{
  "d_model": 576,
  "init_std_qkv": 0.0144,
  "beta1": 0.93
}
MLP neurons of a small language model. Each row is named by its layer, matrix (up: input weights) and neuron, and shows model dimensions 224-415. Each number is 128 + 24 x the weight over its row's rms, rounded and kept within 0 to 255. Numbers have three digits each.
After each neuron's rows, "fires after" lists the tokens most often just before its 100 highest values on Wikipedia text that the model never trained on.

L4.up672:133174108157123140081152129099138152125121106149116097169082135097185104098131128115111127168117141108122150156132096113126156112124136126118103128096125160116112179164124182151178127128098126149093135155133114106142107109134078185145105122102131118149104149187131163108125127141133113141140147147138111109115120125103103141114138089130122142126162129112164144163079154181182119179126138155135127147115117093138123097129159155122126139139134156122099109131125124114122128093177128083124118096146091099136134111130152115105165119134150115124145118134145092125141104117133125121
fires after: "2", "–", "1"

L4.up1530:111122127139138078106098122074156131103134102157120141153116158149116125170156142154068104151127122120160104175131134126182158135150129120148124150133073136059142096106115120117132138120107190076161126106119106136156117108131113082083108065168134102135138137135144170125089149138128110129124133153127145109119093131145138127087123109130126137142160144120142120129104137159143149121137138123154104150131121116132115136139113130137119144138123129158142127134159175085186115142160103119135127142106128092143135119166118110129068137137119164124111156128093116104144158146131136120
fires after: "2", " | ", ", ", "1"

L4.up1693:119136144112104111085140129125135076152117147130128111151120110140135146148117105126130108097139108148130096151107151141164099114114094138158123142119126151114116113171139080153126112113142077151136120107119156153156113113144111099146109106178140103133122111135143108118108119096105145126126136101125148101149172121137087084152126116139096111122131138148126118159141097154127147151135116161151109126122135116101107108126102119170108138166128118130130123125081127150107109128098112121152112108160166148193089122124130105131142160154104168133111100044158159090123095111080116157
fires after: "; ", "0", " | ", "g", "1"

L4.up1543:130142110113124137104103125142153128124095159108140124160140129098168133124120120148108087149128117114174152121149152089146132139106116147119079149126109158139133121141073100132155100136112122113147144160105154103090127137146177118122118136153100122163131144132158139109128128100120075133132123129158145124117139106127086128139155149148122114103103113107135121135111136134132123181127099137160151136165158116140137112168126096140159152134115106164132121100113122138136113146118134103145152162142157137152125144155164110153147141177162173138132126140091135120172093126138093131
fires after: "–", "2", "1"

L4.up1342:125123129141139142109134109144143104105112085110127079109104109151123137132099088119162140124123126128115131144081163140177099120135110145176113131133129156098100133096116119131102117147155123120128117124084152151155138129136106080130106136121121159136135133115113148174140138122127181070146117134112146157087123146115101128139136112140122130122133122138179143151150139140107113126120138146169149140117137125111111127130121138128100179131120150139125148122139122111136167105177116119148120142106127105148130125118084126093111130133111139135119091157151134110111094117108115149
fires after: " | ", "; ", "0", "1", "4", "6"

L4.up1061:174106117085120177118162162134149188115083144140150105102102154115155147124146103149098133105151142151121102111122142109110168128158137189109144116116149121103126130148160088126147151118134132138133147123149107116148112168107134118124128082114115128153121125138080111121120093124140098155108110103110131130142148139117140140147120149135144120100102097113095152116146162117140131116150108133161142112135139140165118140104166106170177134125136156154151096167117101088156139078137122155112133116134108124151186151122131076133144119192117158144126110153122126155112160154153099141
fires after: " | ", " (", " m (", "; ", " "

L4.up1628:154112115123112108118133093116119110138135123129123156113095183178136104143086121162116142095128145106184088117078153132120130122106150131161147135105131167120128111147124132120147164107143132110177145087117154129157112082129149146126122125197106176141162109126093139116115138158166126150105155141131109133127109104160141106128142172105146160126148110160144144117106105139148126112162127145147151098124139123153097133132155155160105143153115084075165159150089091147132153118152125116096099107124084138129107108153115127115137146140154126076109138144127131173135139079159120155
fires after: ".", " a", " with a"

L4.up952:112120105111122090111111106122123080141133155094070133105139141087177167137108093110149106113106119113152115193097091125124148128113131124112136157145126118151128118147135116128147160124102136154185159109173137149138100110124135105107105102126128144098130129119148159103118094139167123093089138099158084128140117131094119099087112151143136107157152151138130123122115154112126132114122155169106132139155123150080117103103100094116097137132142131166136104186110141134105106140126057096121163129131164106174151138106126091113150144130159153141113142079132179111144110150111128161
fires after: "0", "1", " | ", "; ", "2"

L4.up1971:113121096086112095148090096145101125161154150131143139143121161123084140146131132147128105125137101100144120141121134146137124120122122117104117160097134184111123139120152116127077153122126121129161158114132158098154136111094161128086155075134150137095067187137126164136104127084151079130142108116113113143129100145120129108147133102118150179139151143093097139122142115107135131143168160122143160123140141091139149137088126126121116163125130110139115128124170114126166122100152112096099121127091179101123124090097094090114098081164138131136094068144101129103155101160132110140
fires after: "0", " | ", "; ", "1", "2"

L4.up2063:152124117156112158128138132108076135086078121134143132142090149108114148105140149108123161145113120144088097113127145146120115124143091129131108135136100143065135141142102138132136146082186105115107129103110141137160158118137115128165133157150145131125135089098138091094107138148120131134148150137125124129184125088150072171135127085130119115134087142119136106149166099128137128122094125086114139140104089151128162135131168151132154140161099086160110121109135130137125118120136142139115115140099093138119102130114087155086134124138128122156138120157103184099092087118128151146
fires after: " | ", "4", "1", "3", "0", " | ."

L4.up168:156121085129116102149110111142126140160169122143132128121152139082132121127189113111107110135147143168106136178146166180173134195101126143123113111111162118135161092135138160142158151113127129124125156119115121147150115072175092069203106131116132144174107160124136145128124108141123144110131121180126106151132121123140123138099117122172132141151084126102111110082148142141118163116135133124090145151133102142165073105118132119105132138116147129142106154131091131147166121115169131130136148118161122136084123105120080087098094100118147146157139121145114143140095150122153099098
fires after: "0", " | ", "3"

L4.up1916:157106111112094134115120098164122073092107114145100131111145143092108163150125111161144154118096122114121121148127120133175120133128104103168119136142111126147112116107086116127124158119178130095143128108115169164150078109126101119124112123157113132138107148111163147128112118140109181110129163120160114140146143098123114074128124146117116135148138087139151116152146136117130172124107139107131100141104119107144115105148121104138094062135135096126122105156109157148131131151140086096129142114170175117151149145110118112107123129092120122160096144090130171082120116134131142143
fires after: "; ", " | ", " | .", "4", "1"

L4.up1746:091157097095135130175106134138123138096109157161129136050169106115130110125146156074100166152126091103116145113152123155122135103109105137148136137114146141120139099092089095130154136093132137143114132125136135159130135164141145145143114154141172131133119183129096115114098131156160106121147163149074132110139149127084165159060081126112093154101122109130136120162125134148106139126104103173155147116109115140141182106117098137136133143111156197151134134121133099123106142112154181113109110162133118089166162147110143140081161135149118105121141157101104140137129131136169168121
fires after: "0", "1", " | ", "4", "2"

L4.up70:086100132139111130106097092156132083128126150126130101106129133110111169111160110133147080150133200092136119136119154131147123130199147133151151166141129125118156118155153122097157135132126121146101118120138080128129151152138104168124113128127131161119124095094165132134127104133150119145110161140150135106158163124188085148098121129124144116133160134103131111148131117118137128100092166098159119100153174108120112135146097147126116135138090141120122146169114122121133129169095145140129122172126096141118128138116140157113114118159088178096125143122114126136156177144137103107
fires after: " | ", " L", " l", "; ", "7"

L4.up985:140179137122154137139130141122123088117107154128149060123096160134107153159076129128101105100145153102117126153123122152115115124150128128117139135100146083156115135138124130143091135139136117153127175124092139127108067137111163131090162062209182120145123103131095105161143136124113092117130109141153152144128154130110096129091138158151134126128155125119148147127141150134127161110095145090139122125115131144129100111130123104119144136139105168107129123109131101084165115144134136170103161119167152094137166158111112077086150127130145129115118163134143119174118161167139130132
fires after: "2", "| Loss | ", ", ", "1", " | ", " "

L4.up847:126134159137142052109132147179150123132130125151138104122169126086132131120149111143156134158197125136133161135100122150097159082103148169140107130129117120125113079134139124125123092095171075150158121135143140142168148086162129105091101123126135123127176133149150139108110170103100180117145130125138110137111093100139078126131083151149149160176149149114112094117154174099145152166092163157144117130140111126119115123092118135118151131116127108121155131093149111126135139109127132117152127102153193114138171156138118141174142100139153103074113103129147123111171110116148101125
fires after: "0", "1"

L4.up24:113118115183155112158066118127135147114158121160111141141119114125095164149095072149120101123169158143131130141061142142153129127177097116147144113139122101141132127075131160145110114075137127127067127174160102108120121100108108135124135146113124111172119122123198130108121152123166128123128084120150147135142146150111138096125094154140115139119092147136135129092139131112135160141119195121109139115153146087149111140143114149103117089179136123174168077121121132135099149109108132111184107120114127155141115124108150104134105146113119157166147128107145104148125118163132091131
fires after: "0", "1", " Abu Dhab", "2", "4"

L4.up1535:081095153115159108133115134144132102075100105120108113084163143148111146160112105104081166167098112149200101121139099144162116143114132096122140171101168160102137166132132153100171162129131165167146137127117072140148177127152152139138096128139106124112107117097155120120159082133147101165120167110115168125165126111120087143109104131135105106126124119122127091117133103110147152093117116128148123125114173130122133110158140109125088140144158122153138109159154121142140102121145148145138129123137136126122114187090115145134144153088136128112131140134111173125139155146135180132
fires after: " | ", "2", "; ", "0", "1"

L4.up786:075131129140080125138099164151114115112103074136108127117127108124148173125139161129102178147163117137166142123111074166141150149165128115110152154101126160130112122133113139129179115116120138168113178092145102147135127157143088113120157120116148131142097121133062117092141131093142115131075105156118139087117156146135091116120114124153126140163121084183146146140132120120108162119151095125083122136092156129101178150153093145137121140134138171118143122094122098114162163135124147157134148139127158158122152110111095092103124168137172099130116176158098142171119089162116179110
fires after: " | ", ":", ", ", ") | "

L4.up526:138055126127133083109174113147127117133089099141153111115125093117118105118154088158144162140112133164113158099143152105173123097133144117164131109115142169119141142150125127192139105136126118126081139119072158116175136148116108118107119113126115130095149112104139125163111161127139117138158129144134102088158095138184099081097131118121145158108106118124129143138150083132140116180101113164153085158137126086120122118147139082162144120158098116137142135170092161145122143128129072126125127135164141185139153172165110150148132134157122128145137114106126162105115156136113081104
fires after: " | ", "0", "; ", "1", "2", "4"

L4.up2077:120117169098151086095113097134129083104155095105136144133119121130113160120154106109114137118123103136128138143103153071104150167079119140137122144138156140131133119126110125095150148104095141101103146104143146122166151147169146114154140122160122124100161129141106099149170105170109097124098152173132121078137118112113101099133051142122154144131108111129121127141122121089111117114161134107168105137136128104097181057101123168123119148155108128153133157147186141118130167112091169117102139175092154143125153108106137091096138125137111192126149163129112159122136125142135129114
fires after: " | ", "; ", ".", "5"

L4.up1944:147153113121131154097160138145072122147169111132151133123147142158076146085108130126122133120127168090118131135166152131084143111113129162096093157120171139148104157143090149139093141138138115139117111107157175157107114093102174127145118113096126087094101126119105167150139128077120123155139115178127126125164162133127157144146134178118153141122162154135152101133121182143131158126112130115166163106139104129134156126137154165173165114133104118129176116124096142149155121075105131110095128151113109108143111081099155092134152114131105139104201062093140126093147133136094152106
fires after: ".", "00", "0", ","

L4.up1980:109137149149112147093142157104137151100119133127098098131113115131164137102120110143114135116124151108117143136109080145117100113099109106132102122114123130143099112148106109124159094085148170136130092134129154210157128113134147146143128123094134128094150128117114143110164167148159125108191147099115132126135139081142135110102109114086156113123172120134137150116119162099126153179158133113102108145159110100091156086142163136143113154136110103134119142122114137138107118125186088130093107146095102177150148141107114133125161117172094113146139106178116193154114096135105123130
fires after: " | ", ",", "–", " | .", " | +"

L4.up2114:144138125099120073152164136152147144158105108126121170086111131128144140094138164196130182134159140148133138128113126171118095155123157146112081095179137141130134173139113073146146129112170119144152111146157148111120149157151133113113114145115133134140148169106089170116123081137124097126100113122114112128126128141148183068078176187094138152151119132130154141144157128120146163148117103170117145119117117162163122123144096147138158103161153123134155178134125109124107124106100150080126139167121141123102113107167115079116144135125093164133100174179173127166184087140134085096
fires after: "0"

L4.up492:083114103124150118128143114101113146147101152098127145131109118128108119141110127125125125107109156121151154175149140146127119091134109146122120160135117134176123155140136113135184088111135113140155164169156096084129134081145098158094070133139129068147126157121123174099100139149122103129105144152092154062141145126131082124140147160123097129095126110069124109119109071124174121150149126113137104103112150129103145125132161119123121157140150123151158114132085121179078138118116156126129114105141105127103158168106124149105161142103120146083111145153129155136112091118120162133
fires after: "1", "–", "2"

L4.up1712:138106115175117144145165148127124152157079138131095130090167116124133159112115137144120138152102139082127112146131151137112155128136132150161116047143100115131151125100127125163121141129130120122122104098110110136078126111158119116097140151139127142102178143115080129096057111118113132096120130144101135175138169140128146089156155117154110160116117130180109088159132103099125126114145123123113117128114112150126142171140119134131160153101134106142116129155114120163149129138154126086106100135120148116133078128152125180089172130134141103153164098152123141110108108155167167117
fires after: "."

L4.up1426:141141124178105150106110136146131132096101087171146136141135100113144154130139124153173127118123126128117143108125160119123136149084124143131091123098145132154101091124110101124132111112142123103140101092130097146154134086135129120140058117160127092096135094132162145162140107138094132155156140130100113148165142175101164145123109146139133153148154098132131135146108113110129132166117150156103105102108134153122121125166152129120141141138068165142212120124136135085166098123167120155135118113142081136164132089146101145116110163089115071082153110136114107163075158145108119113
fires after: "–", "6", "2", "3", "1", "7"

L4.up2260:095109142131110118152143135136100134122090129168144129124146132166135126111120157174143162160131128117083097075122106143146131136150165138104141136121126126142104122136124168129113104154114131087113147124113128106105128127081131104124135087148143117079108116122155144090080147140139120122097122110140130132061113146140123146128120130175180168125101150159150138174126160092120160116116120164179141127125140128109127112114170099073122152127105160139111111119123141171148127118075165167145127114146154120167101141139140116160140161119140124163123119092130142165105071147139094108
fires after: "1", "2", "3", "4", "5"

L4.up1044:137106122136092141132121127147108114121143130136131099149142096125087128136127116139131186134154144128093093121101100152111166060173153104161106087100131107134154106094145142139139124060135109175150166144131109149150121118148130149181133156126131091113132141117115123116133131172105128187139145151133117139141102157072084168146111137102107150141110132169165132120130102136141151156186156180149111092140166162132129151135112133074098133142139143145128175161139127080122174090125179132098116110131127126152161110084112118137140142143133128132121087128077121159148119135159132110
fires after: "2", ".", "0", " | ", "4"

L4.up1895:154165099113119101097131098093089102144148110102115128137102128156120096152137095148066113149158138093156121116154135155166132161132106119158132129140138119153139146108141102146140141106125088124155108124144089138162095169126176142121126067130145160148177124114114138146130137123162112130105093168103079126130100127135132100106174125110126152138159134161142101157103135139138171156118144112134112138109123164125128129166127135107106163186138132162100111112115134138112140100124096120142097143137117130169136091151112115123115099162115094144132120135115144159174128122113108136
fires after: " | ", "; ", "0"

L4.up1207:155105126153114131121100102086111112098112100138095138147115077075091117118125165107103149128124123146123122173141122089179121145066112095137146183119109122149074148124150143110081120099100150142149108121123140111134137132127096091088154131170102099165074146128121075142130123164163112166152122146092126083070158121117156128121149136167112150158137137150091097126129133154178163129137127113135147162134150127093083150082148098144147138109141111146130135133121099134134142155133076127096125126125110109081181140146080148128106145120130104123125136136116138139144097146134153131
fires after: " | ", "\n", "; "

L4.up915:155164106140143066120121160148139154098089118144078147157172152097146140167131114133118098095147104164149136136131150127129170088117150137140112103075099093170156104063142125134138117168124143148149138130170133112113131127112124138101124083148146116123130125105149103135113137109131119104130096130130131130070110131120120138120099121096137131154139148176100113112206141111142155133094104094118115144142095137138099130109114096124135120124166136149151113159127119149130152131153111108132128127154124140183115161134139113104134112170109118094128159128128122156130150153156126139
fires after: "0", " Al", " car", " | "

L4.up1803:137074158176083097091091090153120122137104111136103144135148184158117127105103140136111124118149129127141171121126105126153132146115119156138161094159155116143099123121093140120129129128130124170116188140097112124096102156123073146150086151124140104139136139126134102134120183171163163036118147160140147092127130110135102138069160094105119123133144143127164142065148167120105152158143118160116169155122106101131133138141119143133109142131105159156178143150106072101075155090134131142117122104144154149131154112130132100124080125129161110142098166137103117150127148083119127114
fires after: "1", "0", " | Apps | Goals"

L4.up1750:151134143153129131117078118123103111113101141118131126084134124123091129169166112142129112135133123137140090102155153079125076120131132127135154148118141094121141151129148139145129096121143138089124126110163119138121112080101142115145164103169105145093100106106116129102150113126123095082131149129124076104135124114143122143131135124109173166137136125165104138147135132143127094086128112112104157137154145077104089144139128116140174183164146069111129160138101149092118174096116109101138175183105144108131133092111142120143159126154118123141115078140150080110160114108112119125
fires after: " | ", "; ", "0", "1", "\n\n"

L4.up2179:107119114094095102103111153130155121176137114093094153117163116114117080144129047128145096146097078095105101115105100101106098123136130124127162108131129164071138080158182084127163133112107140119118152160113076129143157120135138150121118134134117116093147128144136085111127167110184111132135106141136128140134141141126126098142126146155112140137122107173111087096126144146132167138123165135162105153110148101106114113142141128112161080145136105135149150134086087128128091116081176158150106157107100116109135085109132140084095134137160166101108133113161134159097121118142118093
fires after: "ib", " fib", "iz", "rob", "&", "az"

L4.up390:089154063123150120138086140159135129118158188125108128104152115156136112115118141146091144119121112143124154148138150122149111113158143111155074137060158101133104123143136148163114170122162133091147116135114126120136125131142126154113161145132148154133115075119114125165121121090144128158119136163135066107125117118122196094093162136130094137111118143110105109102143141120149121116124135111161110070155121128155164148197118087106124147130118113151114123126146119109138104110113134122133146167133119150143109127145120155122130148177105150124126159143118124120123122138139091126
fires after: ".", " April ", ","

L4.up1731:118156106115121117133109136141130124124120164104099166125088166123105166141196137109080111184143099094133133123134117120114118126097128137128127084126126099157160107159131133118107126079124092157116155121115153127128117150133100119143149119137163127115116117097164129161065136133140171116139114138131129134119121127080135162162101119073144112167083105157134165119133125084146125137098070149132135083132159165091133115107139128143135171135128095125119143115121094117120144118175161114145149163099114152159106116115111166121122156169140137123134104140101193109126131145116094131
fires after: " | ", "; ", "0"

L4.up673:113098087132116099110115130149100123115071121137110111113108115081109095152136109115150177121115112139131128122127126137161115174168108138134139134132137121142153141110093128099122094110118116078103123152103134154155163108104147164115073136147156157128126140110150093174106131096133125147157142158111138106121111149115091141146134145099107111160127130082123100175118135116152137121100121135121155137143114126099132126162146117102099103158128127073123151145114165123136155121118125096142094101160137091141150110144150120130079099120103115150137123123081162117157126141113122131
fires after: "1", ", ", "2", "; ", " "

L4.up951:098098112099148080106119135091103167117134161140102157161103156086090151112148163129127132097126135172146140101109149136144107120126117154143183172117110093099149125130097147104148110122119110135135166089137133140142123146079075117164099141131159166090128161132145176133160125141118107076097125147127124125169134121149158148145120154110153128079127122101087144140153109162138145122128136116119159112111107151106144145136103113094104120158137113079091111143137111090141123159121138150099146083177097104104084139087140142138114142098154131131178115159160123124145160154160119118
fires after: " | ", "; ", "–", "- D", "2"

L4.up423:147075114158103098156131077118171132087127101116105126146084139138160151156133149173117120144144105091151126095133161098168097108148147105100156138152115175114124123104119129176144125127131161135113146114120178089141168097112162117129115103122095121092108147132124138160091120097103140141160160164128134156108120106139108113127140086085132123089089093107146157110127123136138124153106144110104130113132146102151128103148140133113119178164085075095108135107126135130094127146116140080133165133110109085159127156108138119141127137131166136126146108089086165122138137147136120114
fires after: "; ", ".", " | ", "1", " | −"

L4.up2197:120131108122127139121120139122130168103120111140097123109123154154124133151097161074085145170157094141083186098134142127085161149120103131152113135103135137150123143146105132126158072088145168145147133130163095092109168128138105128134119109108116075154146130115064114201109143130109118169083110136117099114119142120188138094109166154131136123128103121132105112089118116143173138116128107135096104121163185097136087114126072149116107157145111132148144166131139088135139150160110097147117132128137167118116086170112120170135155135123082140080144142124141106113157169109136118104
fires after: " | ", "é", ", ", "l", "- "

L4.up1230:132120133118083160132123131141143162108120126145154169125117181117124155131133093143151143145154134173146185083123143116114167103178089116118119117147078078112130157132098137139131118174131094112111098122125137106128136095078154152155141085126114130121149121110120156081130177148127128137106104144088114081120132144122134155139119124129163122128126151123141162157159136069134131137125103120102110137133161162119155121096096159075092144146117098169096135111133081108160132144128147102123197123115099095128094140118155113159134097105098145122086092132135105139114117138140120102
fires after: "3", "2", "0", "4", "1", "5"

L4.up2217:153191170127122138147110124129148116129122106126126138137106146150094142141120118092199118133133161128124227127083096156118104106161146108141125094118152167118127131114119100167150110113133109126176151134100158126142099134128161105101139098146135138169147107126150128138133103097116125129101111137149104161123126129160134141135126160142103119108150106168158125136150158134147082110134133118102148142131128125130133143140141173119169100121133107141141130174145135136134143112140128124112150142099111146100111123119096120112097134134144101124134147130118092127112165143118076126
fires after: ".", " | ", " | .", "; ", " &", ") | "

L4.up407:099123081135112100115120134092134136092106127121149129095146110160127109119108163126125147146133143110068134135148139152170161053135109151131121104090133128110146085116154109144128142100116097144062125155129139145096127089114109144114124149115104144103124099139095116105126106131168149109122107152096122135167087123175153133119083148149141089184132102154142162075150115156130136151193136173138163122156151169127120170142121099143161147095129151177133111139121112099129111137141183150151125138155127142100080167163150150099125160163092162126124151115141110094116146169099161106
fires after: " | ", ", O", " (L"

L4.up556:100119153137138146124120141137142110118128125104119169182117108071131113173117068124120165156127148142148136144119146105109100135115096152161115157115138132114123114112113142138171163123141165144132191146143098092126134141138099148120097138195148125109154181077117126150149116173150131111114072164091127103123153123109137130145107148134127153139110106138133094122135143146125134144126091092151153162094128150107140183176084125111117161123110189109086127117129115134115142141150135115130169156136154140135123166134130151136157086110121114098111103120112115129117146120123163106
fires after: " | ", "; ", "–", "| Loss | ", "| "

L4.up2040:115074147120057153103123189107105134163113100158113120142161141131093156175144129107125158119082151137167152158116109085102101173140123124153114120142100137106152130112155122126142160125145143138116123135136114125162127132111155126150116103150117130157118137103136145102109135097077148114141193151105126160131124119138067142150141116135129114084101147097155178137157153144172166139141150144126123127114109118126093132129155144129095145090090097093117139156138134112106118116143102138116095140161145101151146109157119140152125112143137141119116143119118155123118090134101150139
fires after: "2", "1", ", "

L4.up270:109140094128113151112132118133153128100083129164120134121111150149129129098102139134127153168099148124101141139107120092096137131117082180128113093079149160172169140102131093133167082150134148155094127134118095111111132133139118136109120111146134085164123163134136127151143091147134104125129117127148115147127151141134133125137114106120132114128134122155116117133160137096113196103138134124192111136092129137128120105111125143112119138120140109171090115136134123095137128127088159165124127136170100123175094181122120108173095160140102129158082144130139114105125097127146137108
fires after: " | ", "0", "2", "6"

L4.up874:122142132139139110132147143128137154138130101101165091163134119058130102113122143123159129185104120138159091129138154156112122105138149107130134149105094127135106105132098111156128108109131136092129127121089133115118112111195138126111126110145118089163159133130149093087130122152135111138070125094108071137148106135137130165165114152147130132145130081101109140117110105125135118173132153121147146159167132111101089102114126115180136121157120112136103092167119147144117142146103142099129107093120152130134156138114131146119122111120108151117134131095052101099146140129114138159
fires after: "6", "7", "ock"

L4.up97:099094173102134142117113126146138113116137166135118093117123120096137135111119158146135142149154144122081118115136149149140140112149161112140131093113146126107110143140126111148161140099114146115137135122171133151112168101145125094137129109183131140132136186114088140113077085152177087128151109134078142085126107089167132115117103137111117103152112130150130145104152204117109096130122126117118112121128082120133141135107162098154111143163100146176121115107121118148109111171182099126133132150123112113128093149096128136104115122122171098112203120088149132116141150119144117138
fires after: ":", " | ", "–", "/", " Top"

L4.up659:109113122122146132154100151130153126107119149154069142137126117120107124129146099128074126179114125116071187091115130133153106089157109092135118106128128180137121144124118139146119149115094177172137110106118150112124102130172067142127128121153147128125190132093142147155138085183159117139168132155124129130149128128122100153106108145111141157117138092104112177070109091136144159127123109103102116136120121101101122129162150139159148106179133165122118108139161144159100145137133109137148129146136124110146153189124136142149122176148145130142130078175115142142136103149119083097
fires after: " | ", "; ", ".", "0", ":"

L4.up1747:125115184117128108189137101099111109143129161128120114188171168115113143102100120106093110173178145136120091160104149096095100118134123115117081120113137159139162172113129140130138111111158120141158137111142134100109134110119090104136156125148128098157097143093126136151114113121144119162097124155162122098097149109132138083166125106157131194089105140147156123140127147125151115145167121143139107074077082134092130100160082102118145117123152154123120140151085093132136130103117174145137116100142115193147135183127154117124131124145125104145128139130187133139112137097137105099
fires after: "."

L4.up1595:124105117085132067121144118158136085130129100153121166127159133118103114135088168124127145166118191175127123152174158134123130119137100141124132151146128119085111144176105116108164164056144140144113132150073138140165113131098145125080120117129144115157181104145162155186175119151140163163130124104155111130117082124160109127079085114138130096149117084129115126090107170130115107142134135111147129127116176196107125131138106151168129142106152118133087148130138145110113123170123126100106125139145116115107136135147162100172135116115140153159119123134115074142116157126110120124
fires after: "v", " |", "; ", " | ", "ak", " Is"

L4.up2030:170074112102076117119146122167124079129088106147112144107096111121086139124102107101159170121130160129120102100118156118135096103132110103136125121146106135121126132146141101144077134129152145153134141106142168112172131120130107136122106133149133117111129121138169152139103083116110144129142112133129129126156141107174105128137134126121137127115095120132141101158136127128126193155141121082102104158133105108124120121117145096147098113129071101116137108187130172143116134141145133145131117115137176148137122129121161107110108141151153117160137145061132209110116145112116141139
fires after: "; ", "0", "1", " | ", " | ."

L4.up1135:157130094130178123131153133106136096119148142092126111125109117128117150080141144143103171143121130151091127111103147128125129103127156101106118120121133148173111155100141118123135122106124132146186145141145134098065145119151102093157088120144157128111159124161075113174101144110123168139138146178142160168112147151100174135135130128142123135121112138170119143116114130087115136132125157123109139132112130105161124125156129119126109104094121099103134092088136129136150163117131129116109124097127122146108139122137164123124110127146116138120114119104129094091140127118110129128
fires after: ",", ".", "0"

L4.up186:147183107132101142103119099123146123101159129124104093157118121113125175097147149127157141122107135123109124139109149087150143131117106108123136154119119124141143139129128120176139145148168117141120137164157141148141154145081140171095153133099131150116127135113088126107127151133150147124137162151121157113123105102096141161097132110148148190103105139123113122161115134112146102125150154113173116117098114148119096159164091110131128136133145174118146132175110144088144129108146116145146119166148152140166140144110105158125139116145121125135141103139156118125094127136136106179
fires after: " | ", "; ", ":", " / ("

L4.up2091:131132131147115122074130161128127122118150124124127134111119125118112148142080116145111163136143124109132161102140164073121129093135145134167121132140105134146165120109095114108142127119144124110068146155131107145169109097144166144089096107125157117164147138151119100133122150135119144080087142156139128100149129095132110135119148133128124100152112108184180124096098098138164136133128094129135098127151141132129100117140134155139130162117091085122124153127106121125120154130126124126160127126096094108087106066149163133150148095116115098109155119100102101166163099103152090113
fires after: "1", "2"

L4.up1600:120139161128174158152150097138111096157162132177105138064082125119115121116082164146151123154127172113106104122142162160092136126119162135112101149106150108165114137127141145117110117082119169164114111066088149143116140145149138132108100145105116107109123138123132135082135143125123123175138129135148115091150102091139114115104148164109100144131127135130129111153133139174175167120150118161137132145140111124093124105125158116140064157102103075104120136134105088133147139170120113149112108158142075158129130150135153144134126137081166079142108147138132095124109153118148088117
fires after: "."